python train.py --num_hidden_layers=13 --vocab_size=8192 --hidden_act="tanh_gelu" --tie_word_embeddings=false --parallel_block=false --init="normal" --init_std_up=0.0266 --optimizer="adamw" --schedule="wsd" --decay_shape="linear" --final_lr_fraction=0.0 --max_seq_len=1024 --train_tokens=900600000 --max_steps=6872 --dataset="wikipedia_en"
MLP neurons of a small language model. Each row is named by its layer, matrix (up: input weights; down: output weights) and neuron, and shows model dimensions 336-431. Each number is 128 + 24 x the weight over its row's rms, rounded and kept within 0 to 255. Numbers have three digits each.
After each neuron's rows, "fires on" lists the tokens most often at its 100 highest values on Wikipedia text that the model never trained on. A number after a token or word is its count.

L9.up1820:133139120158112122158161156117138124134115091149159129140089118131112144109110145140128081158137137129102104122104081144110118133106141125147130153125115108159096107145083129074107143113112168136196127151192144117141138105100166135134150135121103141141143153142155120170125112120112114153
L9.down1820:100134131116149124094127112156109132146110117143166106147134132117151109126069113125135134121126141141120118119100132144160103121151131120081104138138116090111091123143138125135173076149120083132110139162153148121145116058112110144123151134151094124123116126152123139138103155102147142112
fires on: ")" 26, "s" 18, "|" 17, " |" 14, "," 6

L9.up1563:076094114101108119128135138112124135145145147122138142139150142092199131127145107138107092165120138120171121083125121157120116108168156090133109105134126176140143123138119146121078088093086087125144135109161136115128104110127140126148139148100141121123151155166138130130120144103112161115
L9.down1563:146138132124130119135148164093103117124113079122128131162185095119150101138145136124154136117103095114105110130101088149130125161114104123169126132132127127124154146124128128114156148141086098154169145098117116153094116059119142131116107137110142123164116106195093118168117157097084130121
fires on: "s" 24, " (" 8, "n" 6, "fo" 5, " mi" 5, "k" 4

L9.up1076:151151098142116149153134140137104155136118163121135159098094187134082073107121151123120107140160152118172120111165174156157123159095129146145074119118103081138168157152125123130165133129118121118085093121135119169138151118119173133159126129108141138124159090142174147108163133105114115083
L9.down1076:091082134153113140095136143150084096117126117159121110199114104161149171170148138128147155142103135122122144125107141129066109118115119098093151135178167165147133122084148157123083122124140102112133103105127132143119124127127105163141114137139127129137096110095146127094102144120124110151
fires on: "," 40, " and" 16, ":" 13, " or" 10

L6.up1810:128102104126112154111143096135114136186131148107121124125146141126174166153072133180108055120099159114132128145127134122122106124126130155156104067128132153147129109128107164170099134113141117070165095102156147102090159090104091159140178141110148138132114139155126141129145117150162126117
L6.down1810:083128123108138109134132115148120122160188110132139121152123133131138140160130158155146161149081100123122150110136131124124127146112156081094119122170112153140129123083093115122168155124139109148134163114147135172140089104147168173133127112106085100130111163118140170133129131136094138125
fires on: "e" 21, "s" 14, "ng" 10, "es" 9, "nal" 9, "ro" 4

L6.up563:105150130102150195164115074126134135118152158120164144146070121150117105123116157097149108122167121117146138117147165160131141157133128138119094116155164114122162144141176132162160072127165164134131105090136144136122154119104143125154112098116138115123126114115189116143147073121109086129
L6.down563:136147121090115121141160127135116124127092165154128090125136119088164142128115118153125105122104090166131138108118116127174136112138119110086150122132108123155135101110121161093141150086129097124104173164131104136140134127134139124125116143108080095106144117091096129125105141160142110112
fires on: "\n" 36, "," 13, "\n\n" 10, " |" 10, ":" 7, " to" 6

L9.up264:114136107107165151114118132155098124192139140132142106100109118122151060154141115126076112129165141149131124124160187126149101157130155098115097165115137159114090158112099139110125132155156081119087095122143117157134086109107121154111114110073102151136160089135082111127116100159109154113
L9.down264:212129145159165120103146121154150131095124061153122104128086138129129165060135115151118127116127101125105086129137144149143110176108176108131112110111130093126122113137109113190134166148104140148142137071129151130092161130120101117081150121119128150143099123130156182133110137102138116090
fires on: " and" 28, "," 19, " Wa" 5

L6.up965:133106134177136174098072102121116131112142161127116157123130158103160125120103125122142112153133132070128128134138138114130082112112121155189135086156137150129116102137134124186102104136118173113115099125126108188137093114163133111084128148128138145121141137100152131120102097139150109173
L6.down965:127144131130138135126193136125142118094132150128124168126117113169113111138121101181064087128093129119108125140121142145109120113147112148104077120148108121124139158130105062158112160148174149121101145121149121133124131084085123122102172141143082083089095086129179120162115122117073135132
fires on: "ed" 23, "a" 14, "ce" 8, "um" 6, "m" 5, "d" 5

L9.up198:130163121115132128124145119142110164144158127118112133109142112079160108138127132093121132166141074133128088108116121151141123122175118126107145125155098141103142133150080140132146101149108130128094117138143109093116105102102134150155105108107126088159135149103138141141089120120099161118
L9.down198:089167137121105120119150141126139128096113133158189094132154163140100147158105122139157117120142119152097129082105113122098116119120100100109130099127134135178142064125122070126178114089117062092141134107101131144166167100129145149104149152119130132109111126073113121140159127139140142133
fires on: " |" 41, "|" 11, "0" 5, " were" 4, " was" 4

L6.up790:152132108107127124178134064119117158139140112105138154127120140118093116139150125146146133144164142169105157091140174146102131157138131124125093142118133127124168126154083156133109118130116170124142124152152113129109131106127117137156115136104115132109105125093165130120150141142148128129
L6.down790:134141118115155161097154118139120100132145094131106123200141144084130082116110153135116159137111138135115122109100110156152149079162140117056120165117169170106111103121128138114133115134128097167136128105080150141114096168140084120139113113102162134107170087113134106146114162143120151151
fires on: "," 24, " is" 24, ":" 19, " the" 5

L6.up1677:130164103147108124088132105080169142117132137086114101107148176096119120112130123115136130121124140089124149105128178151165100104128158113174131103122109099150100120135137142130146121141130147135152087147159135154170106111086105113100127113118165144130125120095147104123143106151096130142
L6.down1677:123133069070128124122142122111149134141138153162125121133134119109131135130122132145182176116132113164127098107153149120146097135149159152129114137143115132093092152109098109127137097118100191161088096119157152142128101102124112128101104120079109146130147105108140105135135156129098107078
fires on: " of" 22, " a" 19, " in" 9, " the" 7, "," 6, " an" 5

L9.up921:109112155159128181147079111094114081115083167103122185116153164110149096136087118124111122152110134091119128111112143099131131186071120158155077111133102142129120116173112126149113137108141145134167144077166114114122109128094116102109123167134120145165137110145127141141134127074140097155
L9.down921:125126131144103112133126123132138100149113122147142157132144123124141143117125118128141163100136176116121114084141096097139161143173167094071158130129165094135132141146157135138071129122091105136154114115119131133108144159111145056118154157140123117129128108133132118096109142132140165128
fires on: "," 38, " " 10, "." 10, " and" 9, " \"" 7

L6.up508:173114134101118149131162150090136113132122155111086128126126073121121129153112108091124102148117161131136164162122149140079127134110169130107167195120066129141122100133113152153161115163098132122130167121153111112133160103137143088136187102093100134143164132095107149148117119136120132144
L6.down508:155146134140119148124110113157126118137120115126108169195141107126149137144149131159119072138117125113103118107172120146153131088102129117126165136092139150132168163102118109141153111137120114120112104153140125111134098067089122092166095132133122093107122133140131172143118142159088162134
fires on: " |" 63

L6.up384:142112149122157112157137087096096095154121125145101129151099118101144137108175132158081147124124169140098128144124149147129083072098156111129100152072097154138107095125155135136143119127121156136061212156151135144145148107120140098169114118137097156120135109094125155123096132102146111139
L6.down384:119171123131137120106133100096172118086123164113135128132136107107151098090113102091133191121169133131156112097126138124152179091125153104096125135160150130106115113138122087114113161140143111144094129081126098122121115112166117175125138163117148092111127128138105148117114130154086093125
fires on: "," 47, " was" 9, " named" 4

L9.up316:098093136109136139154104101126158120162122125096083155146156115127156127121131118087134132150124141130112176142116153158111148134122130123082141119156096169122132119142123158141135136166142160150117154144093130094134175123098092103144147136114144086151152174136125131128132110178168132108
L9.down316:115081114126147136126094176140091154123092136098129113114094117088117144129124237079154142201113134151120100132115120147132097107136126113101133152107114132116121127101137137132094105150145155106113140125136143160151141170141127159141163099128126131165127143121171109135172143145151117113
fires on: "'" 25, " is" 13, " his" 5, "st" 4, "ed" 4

L6.up813:161129108139135176164101138116121140116122130153138132119162151107106132096125125128115114128104171160111132127152160118103082120109139157142116135136127113124132128159121115104107096134106168101155113113107121172152145134121101119137152118072108117109144132135142115128114141150131125117
L6.down813:146100100135201112126123142146121106066142109150110167124095101148135116118144133123112169116143128110106113134131121109143202103141174113122111104101150142124130096111125111168158158113151119126136095101103145118114132056149130121073164124117118200181111140106114161139130148113116132129
fires on: ":" 20, " and" 17, " as" 16, "," 16, ";" 13, " –" 4

L6.up945:111162134106108167152137120082081079123118148125129141153103124133107112087138115144088171123162160128109157122138158133078119116105153149166067158107096105151095096140135131133100087133154134112117144140161111146124142116106106127154133112142160116133143085123109148124081130097153130169
L6.down945:125152126146142133077133127073139153115152151083154167107140133119126126148122118106102148125129148135129167132169156097141148136154153156114148096158129163115168139164141112135140080115095138131108105112107124122134150129079143146140065149118136098139143121108148104129111114123111139120
fires on: "\n" 20, " that" 15, " who" 13, "," 9, " (" 7

L9.up1578:098112152104127141124134150127164144145146114067165120160121146146132174151104100125132090138171108090123171117129133121127156136150154135116092085144098149125103123125129169100111130129143112128116092099137115129156147113074153084178148122096115068150172166094150148155128129164107140158
L9.down1578:148129133175116143093115114151118127152132123126144142165143156141096155151163151138103154083141151149095117080107087096098148104119110135129119140114122160120182120139097154131183092125126095109126138112125130165119136088149166149142109145094126084135127117170080143098123123143110142159
fires on: " a" 50, " /" 10, " |" 8

L6.up1117:127149122116128102133130136167118152159120148137131171187116153130135135097111102128100102141114161151138132076119139152147112146072086141168109142147114162147125097144138123126148081154111130131056163122120096108151130089146128117127111130122129114116148130084108093158109097132109150160
L6.down1117:120125133138116098164127140147145112106101134107131150084123158145120147104091122171173110153093129108141144120089115144092086138162097107133139156138138119121099117116107161107060089143123130100130145141111112127121118103096132124099141140140128153112099183117134133100153097169169155136
fires on: "P" 20, "S" 15, "R" 10, "L" 9, "I" 7, "N" 6

L6.up76:166135138093091178164114131143115132115141147162115144145146127096176087171109154151125088162097120134167156115142097104099100178104130118138103098145124152130123112100140111126160125140134137094121107151126136125113181109131141127119143135152141095148123171100136127153080134125102116131
L6.down76:172145101128138123120178117108134119058124138107140091129184150151109134117105108082140149144106103145149085113094176145076139089136108135077082155140103090118132134148158148096149116120096131166158142122160132125149124085122161129117119119153164108142147122132139123110148131119126124094
fires on: "t" 24, "men" 12, "n" 10, "-" 5, "us" 5, "ye" 4

L6.up1642:134098156139093172132086126163120164165142110119093124142110134131116127103147136113162108126109132096095134172108137148124126127133142159134136133134165106103133108136139127157117090131137154079111118109113147134125109120139122102132125140147103150113116145106167125145111169126119112108
L6.down1642:116065117116172160104144108131116126106150129162109126188098112130119113108148186133083130125167140159126120122105079135150110102107149138099110123158113121115134148143091106121127134121155143117129151130112134151104116060148122120126148124096114097117121140094124125103110103117089143150
fires on: "," 90, " and" 4

L9.up1509:157166147149149113144089160143139120180096115145104154128077155114162142113142135141102062145161156106119125137114115175124131146134140126108083142132104168129123135149126141121153155100129119126106111152139153112132191103139107113075156118133131185086195109138130148133075135088106145117
L9.down1509:077118130153165118112099145114127147128129120111135137109127128129124148113136153111159136164125153137095088113150120111101097147140089135105149091137109129143102131086119140185118072157121116102157116130130073096141091112152131132141121129144117153156140129129096128137128131150117064096
fires on: " was" 19, " not" 11, " also" 9, "t" 9, " were" 8, "|" 5

L6.up1180:118165144134171158158123116154145106123169156123116116156091082101140161157134144133140111142130129122088152107134136099143135137104148103131114113100160147129096099107095158130096115138135155110092130137143111114094148128121153069128101109108120153155133112101135141116076157097098129120
L6.down1180:125114128118088119106141119113124137123130104090102148154143110133107130141089102148135144141150099140126147123123166166154158090164119112130111134147119099121162124106158091114173101143112105141137101110093161115116126100150134172130097135170111116107141130145130106128162146131159106140
fires on: "s" 48, ")" 14, "=" 9, "," 7, "e" 7

L6.up1806:078140159136135117121131095156121128141152124125157132126064158139173100111143105124103080151125134120158140114112147106150114136113173128120148106104109122143117130112154152133120103144108123116110119130176160149132147118175083095105132087143107076176141133133141132121106150157133136057
L6.down1806:100108096111164112126119155117120109166127154163141152083135114089084115153151155094097116145140100163165139131125136161103139131095132110092130135115124165112113133169109161078133185133128100120165107117133106135108104101087121129160101113116151157158131131172122126150102068124089119125
fires on: "n" 24, "s" 22, "ll" 4, "y" 4

L9.up521:098161123118136160119108100108105122163147129167115140144118151120143132121120151095137140136207112096136156121088109174118122123101113167124099144147098160141095103182103137148137143113110111122119119146140145122103121111118110134138092122124128136135151150095112145130126133106083136187
L9.down521:115164088113131119074162149109119131142154143163107142126110141155159143133112088129131095148132070135163134072112148140112113120106083138098116173083121118140120138114122122111158132113124122132090127094105148139104154128134124128159152126163115120151119134099181166098148083135152086104
fires on: "|" 21, " |" 20, " USA" 5, ")" 4

L9.up1012:107115171150111154144134142133085133107150104109106123143158174130116105108112120142093110138173120140115155117133114085088107125122127179145117121118106084133121123175079124112151111107125147136150143107152097138107127130116121112111117093088126143135142139141125133125113121104093146144
L9.down1012:111112129165106086152158146140091064087122086139163132137096138153144099125133131104142105132145113121164102144142138081132139154098128096103089125135122144145138144105135153147123166130103118119156140134112149105162155154125141050111112147156168124153161142123129115111119107145118105119
fires on: " and" 30, "," 24, " for" 13, " a" 8

L6.up80:091138119161137117148142138158113124114132149173113163161133125130128091136139095114095168180136175154108183131120142151131087125110124113142117133159138120121102160124145091101118121142080110122130110178129124099139125113116131063193128155100144133155124148155150099157120100111152137121
L6.down80:118062162108063142093171152089158168138114120143146149115127142134136115150108151130134148131090135122140089145109103095093122137159099180140158177118115112124144130130071185161093098139109130099117139164144115147118102111109123143145101163147132155122128162132119101129146163119164133153
fires on: "O" 24, "S" 15, ")" 10, "K" 10, "R" 7, "M" 5

L6.up397:108113141108142153107118069098102109184176103143148131113130145141183152127113164119094068138121130119160145117124177161122130161109170131088126114074083191153128113184082092117138116116150138103112152146163120098103107113126071099095131115140122156170103151126147132156104120137124100144
L6.down397:108198114146149154140111105114088098114152089129104085107181075099165131111141122149142174112116146096129171134132160176129108129140143073144120101116142153125145160110108131140164103147153122143128115113157143099129109073143104136087138149106126135143148099125106135150134137174125113118
fires on: "," 27, " and" 14, "ent" 10, " up" 4

L6.up1000:104129137116108118096142110120162101124101149100163171124100144138123129111101144126127108110178128137124122105089153138084115098129142140141090114172134096135105092146119106112116125129149149148143089150141128121157143118110141143152115087129145123147153171088147091107102145159123105140
L6.down1000:141129091141154117158097118132084163098167137165124112145145145134143120115139155084110121130067148152187176125133111121150132093113138134129158138100095134125162125117114170128195091133104129091111175167173116102096105179123119090154150168126118107098130055154117156135141126155155137143
fires on: "s" 44, "es" 9, " later" 4, " both" 4, " cases" 4

L6.up355:098141124109145143118114118136082103112099162121124134128079134132135136117102132101099122135148185095130101111132169121106087097141137140123083137105125110134113102147093148165135069132102158152093141099117150153131100126119116154128128132148139142114111106137098127118094133132052140154
L6.down355:127136147157174093111144102126125137153160142122126138099080134150126076123081134087138105133174127181119142104143173120117175145129134152146156156124123124111162143134093127146131137109132145134130146138126121120118137080105146157166096135129116105087122120117106139137158134130121091150
fires on: "," 30, " with" 7, " in" 6, " at" 5, "'" 5

L6.up703:094112132127096109112131139131161118163102128122138150121119161154109134138103148132156105107129142131125141119093101113091105117075141140151145092168133138140107088136145142110138112123122150115147075084142138131162156102062160159132101153108119109125138115138124116127120151105121098108
L6.down703:095117095112163092142091159112113163112160130120147103129129122080177164155120125107121128111095118127114134138124101117185133141174091132097162132091110145196143166126133155149141139135106102141107137133087119146108087143162108117105188140129080115088106108136120126158142134169145130118
fires on: "s" 28, ";" 18, " |" 16, "es" 5

L6.up245:065071178122102129114170107122106114169156100142095135159109148138154124158150139116115115116144113124112128129125158120126150102110147132123156094151115110153127105107132116116117107147163140143158111153130150131116129124130092148122110121158118109128129133143176124143116103090102113098
L6.down245:103166113148150122133150142113127138076115107128157090137137120141139132138111091181174126136075166124138131092102129135111087147123096090165111124152129143078098142141113098096169110145110091144083110113134074126087120099116120137088124125121120091129134127100099126132149097141120114150
fires on: "," 28, "s" 18, " and" 10, "a" 9, " with" 5, "u" 4

L6.up1489:126095144134104118169132104110112113141153159125118146121125183105098128110124134114145116125147181108171126112152138121114092157090140144118119106144149143133096109178061146137120151131100116132099165175157092121116133109143148110117128117155136142131138082124133145123138121163135143187
L6.down1489:101138172067145141081161171182138136108174112154155099144085150085117110140127108166177140137103145140141127098089098131153115133145150128141117164086151085130168129130133135178121126082142134135125122104123130150118147106078150110130119159091098141137130170145114119120147126133158175112
fires on: "-" 22, "–" 10, " (" 10, " |" 10, "ly" 4, " half" 4

L6.up1693:109116106148212155140096099138141153115131138082101166132131139156177158141131137116141101125133141127120154148099143140141123115081116169167151138126154116121137117117134150174118125092134129102119135142163156137117112112122146120103153091138108136160171158047180135183135139132124129105
L6.down1693:103157149041119119147123105153097140156169159139144116155142168123131178125146115129152157127158118117111137081174153130144129109165105154087125112134115091121124086093106126112119183145139135142150198111076131136096138129125107132142148132118130147101140132125078128138086124118112128113
fires on: "=" 45, " to" 11, " of" 8, "ated" 4

L6.up605:129154134085108115132118143147151119149137147164115136146107171133157082115088175103108085121138123123187119085121078134116144152125106144116118162160146151103119150150115115135131134117161156108147101131144139125127111105153117121135125114095124119166131104101110097187106096086060143123
L6.down605:171144100138138107105149132083093151079099123131102073120119157117147124089145155169122136137142090150123144076132132103131157119122101115105138137134123193141198125146145092088136138136124122086139109130120182153132120107094128117137138100107149128149106129172143146111176122154132127085
fires on: " and" 28, "," 13, " +" 12, " &" 9, " |" 7, "–" 4

L6.up783:079163130168142138142107095124139121117130168114142145184138153134154090138095123131167142110143150132141205095136137110134100127100147114133142080115120139098133154164106139183099117126118108097098122094139113117177129113101098102103141150139117145131120129113153089141135130111151115166
L6.down783:147099110156071136072106091148126129173131123094117111154101093107133147126149114079131104126138148159134083132143129151141122131103134129115108111111136131158133161191122089117133126111079144103138149143126136113121106096150145154166147114131101142105141161129122087155144133112122129087
fires on: "." 19, " out" 12, "°" 7, " Preceded" 7, ":" 5

L9.up365:140110171129170113131128158144170079107121127104162164131202147152125100141154140103087150150164141121145106106120147161128123146083156108160126128113100115118134120123156145179100127146131137118132103172131094122142123107128121122091136141127135115156131147139118115142122085130117133151
L9.down365:158143144151147083128109151135154139126122135152132166157134108158121171083081161108127150088127106125134147150138107076148159145114144131104139129117117087130160124099123146160125127109133140172128107143123114145109118125076117151145097095122138177141123109165124134134148136109086122127
fires on: " in" 22, " of" 12, "da" 8, " for" 8, "ora" 5, "=" 5

L9.up1806:121110160113130137189134086122135071109135128120138172131160157142149125070106131076103135125152152086102123086170116114117131110092161143120120151147145103139159101115085123143123111172120126124165157092118113125124190137130101112132151109087145150151171127106109134184110094104117131153
L9.down1806:143127116128090101160144109147112135038094100129135125140117104154145086173158136162132110122142103154140129149143153078109138110122084133119138126140095133150126104123107135110110148119076127157104122123118125111160105218104160116140097139146121126120117161109109121106089152110123140112
fires on: " that" 39, "," 21, " and" 12, " was" 6, " while" 6

L6.up752:115139101120134156116092085088132122143136127112132132142095140125126159118140086110155105122125138116136146124152176128115111149125139176150133073108138121161130110190138136126137084133144147088148094109127111139152118124121127133121154093168137196073128128107156106100099130121130122139
L6.down752:134089104111143087074135124132141123133111133110161098136102111125150158129148107135179132131095137109122106109101071097127088189146158158107144153127145156078145176090106125116082109146128144158117097147101122126105090100106089133145142148114165136085129140094113136120125119130125148119
fires on: " (" 51, "," 13, " |" 7, " =" 7, " an" 5, " is" 5

L6.up1942:143161124141117120139137109160155151135127101116087120120122134100116113144127100125103149129125132142109168148117153112098129152091117158127151133104095092139123133136129138142107103130125100110101072102110140132126105115099136149134116085135106127109123101130169118126158100063086125156
L6.down1942:090144143142090128144144175114165101124135152125137102105103129152152123127106170148120111127095096124156106126142127125123151111107128110127150137127115164117111156144144143100136132083108138168166169142151051092151138097148125082120075118106126142161125124111128114116152144148129139122
fires on: "," 41, ";" 15, "|" 14, " and" 7, "s" 5

L6.up1491:126117138138085133149145149115114157126151158143158168145106136112130149112163109149145130126182120097121152112114171125152134086076118126122132149108139124129172151091081118167146114137106148137075131123142134143123138100114125112102133144140124137123150130141180087122159122154129107142
L6.down1491:044065100144140148158118129085134132107159102129162140167096125116139110155122148099177115136147132152112118123091155126160090121153136095087130118139117141161066133098145129091168114124125130182181113151096172164122116133143122151104095111185101102110123103097111169118102148107139086105
fires on: " of" 33, " for" 10, ":" 8, " →" 6, "ial" 4, " ISBN" 4

L6.up947:137122120101149179126145104119124155178148119131112106100111149090115091142105094123115132118122131107147143128125099121127142157139129152141100163115105108123150126121119125123112122101143112149106142105167115153134155113159136157109156169113143127173105118168120116112124136094112117154
L6.down947:106119103131108149110109123129120125125149090119106119195131115115155126125157108104130122138135199156111148140095112122160094135129137078081124150063112164131131114109107099107151133143086130142120137132141160122090104081143156113149119073122099141117144102114134126166101131141125130129
fires on: "," 43, " of" 22, " and" 9, ":" 4, "ke" 4

L6.up1606:101146131094128167114119136123089078130155140099136132133127126108122091081106151120099116132136132122136141135123130161123138141164129120115151155147133135183129091113121116127134116142124153128115104147137136107145140107136127167098181132080122143158143150131104144176127109096144113127
L6.down1606:120126103162147158145104145112098072145134119136131113099146155125137175073159133116128137136109093090139091164143108146115142094117120117110142121151190126123134116151172107122100129164142120132148133105140153113128095102126154120086149079123106168200107111105154122178106113133152101156
fires on: " and" 39, "," 13, "er" 11, " but" 6, ":" 5

L6.up157:105122134121170153141115138089126121133126130142160148130138128131149145115135155140111162121121138165140116167108145142096103115151148179089138119072090116126121145126150147121150125109128162105104145105134130095121137113127122148094143145139090132135141173121120143157118130119093090092
L6.down157:139096113102140169123097111069178120107104156104128066113141100115132114123180096138147145122110064082101094117108149131143154161079142129099136140123125155134128076140110115101155141117142089148170128125133168110118159122144113127139125164129075102074104116108122120089131130142148117119
fires on: "," 34, " on" 8, " The" 8, " Bat" 5

L6.up1899:114130128119118123133100085096148125154151112104100118132127170096117116123131117118102104116135149142098159131114173152177129141155139168191151113116147151159070100128130127170142137122098134114100153113161168139120150118134111149117141133128108132148130107118149164124118150097104071107
L6.down1899:116144117127159113126090116096144165109136112153120098123166113110125127122115127152128135129101137099129108134116098193125084118067144150143123141115103139076106169121103121101109110113093141143094146072103124114138150097136129148185085178139153098079109123098143164123116162143114105135
fires on: "," 36, "-" 14, " as" 5, ")" 4, " including" 4

L9.up509:082111146140135135126146127138039133152122124172144093151127183123101086111145136091104123119151140126171131148153110137082123141131110113165124116121102109145160109172120156139122093124104132092114104133116178148101152111152130092113123131112114123118132105116107131149135118077144113122
L9.down509:153152130161106136145123134145123136064110129087120177122103080124138140166109139109136176131092104122140100126142132107126098096115135087130109143127146169143148144109135131155090124110130169123118099114075137156108103103155093100108097122097150110171154171124148131118109170120141151118
fires on: " or" 19, " %" 13, " Votes" 11, " and" 8, "," 5, " to" 5

L6.up574:131099140169135128154141145122114133142156169142125177173142135132125133117096144149088154139125149099119134123151134090124133133087157141158142122130115138130125099138102121160136128131123161092116145107172113140159106116142079122086119164147140105129118137121128108144139088123122141143
L6.down574:124117110066154144112090163149134128130161124155177077129123143092154137127116142130160147136148130080102127141110130150130119166156141128116116130160143153089083164156122142112099141159121092117114139082105107094127129139154108095141137096137091151123132110137151147106090141160112138092
fires on: " the" 19, " for" 13, " by" 10, " with" 9, ":" 8

L6.up1430:134128140143072116138063137118149123121127158099132135095135148100130124126117091137142135133171172074174155085100086138136114110126136129124155080145145140123106135127114156127153140148092116093089116130093152121109177116121103118141154087164111118107127117097131082167114105120106141173
L6.down1430:126089162113159108135145122115113103125165151100129166151146104131087146102104093158154123130119109151127108089142142114171158109126150136118160160135132179136101117136120176108113105090171136157130121129125083120111119147122119127118098114129138109119084118136121119072084171097177157106
fires on: " |" 29, "ry" 16, "-" 9, "'" 7, "rs" 4

L9.up1529:136149168125116118162119141136147105130156176118145144132118131112136147130134151109092114159173129133106148099134145158096133139135128113137139155128101132096109115119109138093131136135101140141160086103086118089130098123096105147150148120106096118142144094094127152123096100148130142150
L9.down1529:137100160130129129119169117138134112151109133103090182183124167125117129149140126126142174157088149154141118154087136140121124133145139096072117121103127088112150113137090097101139119110107150124110096140086069125160146148148168190101166131101110162158157165167144113125156110118130097134
fires on: "," 36, " (" 14, " took" 7, "'" 6, " is" 4

L6.up482:118135131139136154148131152151104168144140160114087128147111183156126058152095126135110070122177135088140132096115139123120140145094133158168107124138152133132112134150109125115174088139151142116118145157121122139121159120110136157114141106098103065115152124114124119120122129146140147128
L6.down482:158144147128122092118135131111142100131129132094089130150112149149112085087156096133166150120147119109127127090116121107111152145137119119107163154138188117105154120093156141137119153097127118150137124131110137141115107085093120110108111158101122131119113081155141194120125074138108123155
fires on: " and" 67, "," 13, ";" 7, " then" 5, " or" 4

L6.up176:113167134041124099137153106115097112138124125142159158123125108138150124107104080107075113146133177130119151143145159141095135190101108118171132152104112111150133113155130137121099119113172094071168108132162097126138168115113120148151166102160116137123123129107140126130090153126110134139
L6.down176:118131118124139144120098132107095138134129148122127122129140164133143144103138191158182108130148105100151132103143076132167146129108149136118114133134087161140155079061134186108087110137090163166164126143135149105164072155117124147130125122127096139135104146115139136153150124134091125082
fires on: "h" 16, "n" 16, "d" 15, "er" 12, "g" 10

L6.up1089:154086120129145137164108126083134131127119119121138137135139148080157135113099086129098133140141127121159120101131141134169110139108182111143128139129150128151106136146135116126130112156144147134147116124175137120122115108151120132131099109143126150153165121130138119088082099137113116121
L6.down1089:128157100131095136120109141130141126122096125108139121142133149115138126135103097136171125129147154106104123150076107116107109147098097123105101135181127120163102156128109133084117181125108135143112107110141154128128071128156148113124129097166103124114123085082153088146134111144120171096
fires on: "," 30, " the" 24, " in" 14

L9.up975:129087145085153123102084106146134119131105135077146089123134124126116135152126093116162148135138113141104134137104107166100153135133131138139080114121121114095142128138159162172132140153144115116118116116143137179103119104152149075164146105124119100146139153108117125132107113116138151108
L9.down975:127149095142128127167117173120132064072149134150125149111117131110112135111111139103117134101102111137101170140103147100143103114104090146123124138105126100147116100098089134148119138117101160117097117103160127150138143090122164131119122153121115117146132113092113113078125081086101119140
fires on: "\n" 25, " of" 23, "=" 9, "O" 4

L6.up694:135117128110123115173106129129094112124120162149107101119132139090129073136136132133127147122149125153155156112092117109117169159133117115120136128133137130181163117106089114136172136172105119098097129142099131126157119113117100094107139137092141149145159129143124137175102133116127158108
L6.down694:080154123138154144126133139149088099160118115148142141127098105168107105132127133148124094133104091115146151111120081120117123137099128098176122113212130126173124147129095072151118136152144139088119135083123151138122119218102089117119154154141107132148163071117132169147134062103131130126
fires on: " to" 51, " and" 7, " person" 6, " -" 4

L6.up1845:148117114107152134152123135135097117139127173122105117112099124126107128116114133097103120110133149155162130119145119115097116181112147131146110162109119121125114114154117137156128118111130135100137102145113092150130141121107110137148105124083139140169183120087155158144081155091097119077
L6.down1845:130132134161125130141152127123106124132149111165149130106154171129163116171106082155129177121136174103138129132100091111117122106136138141126111146152137064098124087135124054131143150132158147107155162100071169121152125050103122085123152121118134160100111100121117124133137111086168113117
fires on: " to" 14, " (" 13, " and" 13, " /" 8, "," 8, "z" 6

L6.up795:134127149120096127148165140108155122140149160126168136110149125124124139118112096085083124137180108106140163128079105139087097107099174103116143146135107118120120157121115112109144132120117190128130150080133132191152138103124140072116137100132128104143147148147131146171099153117122139166
L6.down795:138093168107128145153140140162120119099161109100067152120117154135109096124132112119103134112134176159119124128135191104137152079130142081102104167153148122145142158127131145137141150112125144130155111072143127129096133074135155120120131098106109137126139134105143145116123110136092184137
fires on: " |" 38, "." 18, "th" 9, " July" 4

L6.up571:126148151122120122141142090144134146117134185081120116137122140122171103107079168082161130111186110109134178087080170132117100141148101117121064131093082132145126117115185138149133136154139122149099067099130156110134145126126099096127134118129130084136125131143191131110114106128133111120
L6.down571:140100140125113131105124110145126139071146128113105088150118148140132130099116117101126111129168119176124115140131145140118127125164124155112166160088161144114147118174145114182134117129094168100136174130133116127147138168128101120140116108139193141093153171155085134104176161131132152126
fires on: "." 38, ":" 29, " to" 10, "ing" 4

L9.up891:142097132144124139180097130101116114122199149126144170117122107101121137111130084124119086140188162109132143067105103116119110135081172103124082136116088118126138138155142151145155111098121149155142101145164152150157153138117132113120148120082113171126150157140116163147123120158099170127
L9.down891:067160143170154131121131080174128147080131161139101130156133173134092076127131129148131107136107077126119110147139143128116114125187127121103146124167095118149138156135140100129133102118150099126162162174119065100124128185165140161122123149119147090100173167134108130159125115106107126137
fires on: " was" 17, " a" 14, " (" 8, " the" 8, " were" 6, " on" 5